From a checkpoint of a small transformer trained on Wikipedia.
Architecture: learned positions, capped logits.
Training: a variant of Muon for these matrices, 765M tokens, 5835 steps.
MLP neurons of a small language model. Each row is named by its layer, matrix (up: input weights) and neuron, and shows model dimensions 32-127. Each number is 50 + 15 x the weight over its row's rms, rounded and kept within 0 to 99.
After each neuron's rows, "fires on" lists the tokens most often at its 100 highest values on Wikipedia text that the model never trained on. A number after a token or word is its count.

L9.up6:43 71 64 49 10 63 57 27 59 58 57 44 41 70 31 54 54 30 43 34 28 76 70 65 50 57 60 38 52 95 34 55 31 53 46 47 54 61 52 15 47 70 47 36 38 52 42 72 13 29 42 40 57 44 38 56 52 64 33 51 40 84 62 48 63 46 25 44 80 36 46 67 39 53 35 37 37 39 27 70 69 54 71 77 52 43 53 50 53 56 82 66 35 56 30 37
fires on: "'" 24, ":" 15, " in" 15, " the" 9, " overall" 6

L3.up482:71 74 38 68 55 41 48 53 42 67 68 76 57 43 45 39 61 31 69 49 38 29 70 39 68 67 67 30 51 52 26 48 40 42 64 25 47 57 36 52 33 83 80 53 19 54 22 56 52 85 26 56 71 45 59 43 53 36 38 51 54 27 66 44 49 77 56 51 55 41 40 28 40 21 38 45 56 59 64 58 69 64 57 66 58 86 53 25 34 47 35 58 30 53 40 34
fires on: " be" 16, " to" 13, " about" 9, "-" 8, "=" 7, " un" 7

L9.up597:43 20 37 57 26 36 33 08 67 79 41 49 46 23 45 36 42 46 31 64 33 76 74 45 70 50 64 89 56 28 66 52 43 70 32 67 61 47 44 38 47 74 46 61 66 46 26 46 60 32 65 53 43 33 30 42 56 50 42 51 05 67 77 43 58 35 44 40 70 34 63 63 69 51 48 30 46 62 47 47 65 29 67 90 53 42 56 46 34 44 65 60 51 57 29 15
fires on: " the" 23, " G" 13, " very" 9, "ly" 4, "'" 4, "lo" 4

L6.up111:72 71 78 32 79 45 53 77 46 79 61 47 41 24 45 32 69 53 63 47 56 61 45 50 36 54 38 22 50 45 57 43 37 75 46 52 80 52 69 63 44 55 72 65 50 56 52 69 52 55 15 36 45 42 36 32 31 49 46 58 40 40 51 27 46 36 57 45 77 27 27 17 33 51 36 35 48 37 64 33 65 74 39 68 84 69 62 78 68 55 45 39 22 50 28 41
fires on: "0" 28, " States" 24, " " 15, "-" 8, "is" 6, " to" 5

L7.up54:52 58 56 49 63 64 88 58 46 58 82 53 55 49 50 34 59 44 36 48 73 56 44 21 50 40 39 63 60 66 69 81 49 74 37 44 50 50 26 66 59 51 30 61 43 32 55 38 63 61 32 42 43 68 51 66 38 74 26 52 15 50 72 56 18 62 43 44 44 45 50 55 57 71 33 50 40 44 67 45 51 50 37 44 26 79 51 61 46 73 41 56 44 37 49 35
fires on: "s" 38, "or" 7, "o" 7, "ly" 4, "|---|---|---|" 4

L7.up655:43 70 22 32 40 42 61 41 60 68 73 28 72 49 53 43 45 40 50 48 55 71 36 45 40 73 37 43 53 22 50 53 45 76 49 50 46 59 40 43 32 67 36 41 62 44 56 43 57 31 25 87 64 56 62 47 39 79 45 59 53 37 58 49 55 68 64 28 53 44 61 37 55 43 63 53 45 70 51 18 39 45 51 00 82 60 62 44 30 62 62 60 34 61 45 52
fires on: "1" 68, "0" 9, "9" 5, "4" 4

L6.up106:25 52 53 53 33 36 89 27 53 59 70 74 54 62 43 38 25 45 47 56 46 45 56 16 33 49 49 58 60 58 63 74 17 92 75 66 46 50 48 47 34 68 43 40 39 20 51 68 54 44 39 43 57 52 35 31 68 39 55 76 39 46 60 53 26 46 71 72 59 49 56 64 39 36 44 51 38 73 49 30 55 32 35 74 31 53 31 74 53 79 70 32 53 45 58 44
fires on: "s" 35, "ign" 17, "ed" 7

L6.up549:41 33 48 65 64 50 61 38 47 64 46 53 43 44 44 57 25 59 49 64 62 86 49 49 42 42 55 32 72 59 58 65 53 78 26 38 22 74 38 60 37 52 59 36 52 56 60 41 58 74 57 32 66 54 67 44 52 39 65 59 56 32 53 30 47 85 76 62 46 47 48 44 40 48 25 44 31 59 38 30 59 40 62 73 28 43 44 58 42 60 55 32 25 37 25 75
fires on: "ed" 17, ":" 8, "in" 7, " (" 7, "é" 6, "d" 6

L7.up126:36 39 45 48 56 31 82 24 55 51 62 49 70 29 59 42 17 38 37 56 66 36 34 50 57 36 69 50 43 54 68 69 49 75 46 66 61 46 38 71 43 51 62 44 39 59 67 55 46 49 41 48 75 36 68 42 59 38 49 77 75 54 24 53 43 66 50 66 71 90 26 43 57 56 68 62 44 69 67 35 52 54 61 51 59 52 52 33 37 51 36 31 37 54 57 63
fires on: "s" 38, "0" 17, " His" 5, "amp" 4, " Season" 4

L6.up430:32 54 69 38 47 29 48 56 47 46 44 55 59 54 65 51 37 52 41 58 65 42 52 62 20 41 55 71 55 53 62 63 31 64 64 54 58 22 51 43 42 70 45 43 53 29 70 43 47 41 35 58 46 44 66 41 55 45 65 58 75 42 72 24 33 82 68 58 40 54 26 46 38 37 65 43 35 43 49 49 40 26 29 42 38 50 52 00 36 67 58 74 56 43 87 31
fires on: "s" 36, "ation" 8, " it" 7, " tour" 5, "ron" 4

L6.up692:54 72 57 60 64 61 62 39 54 71 62 47 27 53 29 83 56 58 58 53 46 23 53 57 44 67 59 38 50 55 57 72 31 38 66 68 68 59 52 62 46 47 34 35 61 24 38 17 58 29 41 43 54 53 53 46 59 48 22 47 31 55 72 47 61 56 76 37 35 54 51 50 52 49 45 49 36 49 41 47 63 37 44 38 43 65 79 53 48 23 32 35 50 57 59 42
fires on: " of" 43, " |" 9, "/" 6, "th" 5

L6.up15:64 30 42 32 16 32 66 35 20 44 32 37 56 75 62 47 36 43 77 48 65 40 53 42 48 36 52 32 59 41 36 51 38 49 60 30 46 62 57 48 54 58 42 46 78 42 54 43 63 43 44 57 27 60 59 43 62 45 61 63 56 49 43 47 58 60 31 66 49 45 44 68 37 54 90 35 68 72 54 30 57 55 35 27 55 46 61 37 37 45 54 58 37 70 67 61
fires on: "0" 42, "al" 7, "7" 5, "1" 5

L11.up676:65 63 33 42 42 44 42 87 78 52 65 53 56 52 54 68 85 35 28 31 33 53 65 70 46 57 72 43 45 56 41 57 25 69 59 64 96 27 53 54 39 56 40 29 65 18 50 22 26 54 42 53 44 37 39 51 39 55 39 65 35 45 50 25 63 43 29 40 40 53 39 71 28 58 58 47 40 57 33 36 52 77 66 52 18 23 77 50 84 48 36 50 70 69 48 47
fires on: " |" 33, "th" 10, " Actress" 7, " hold" 5, " second" 4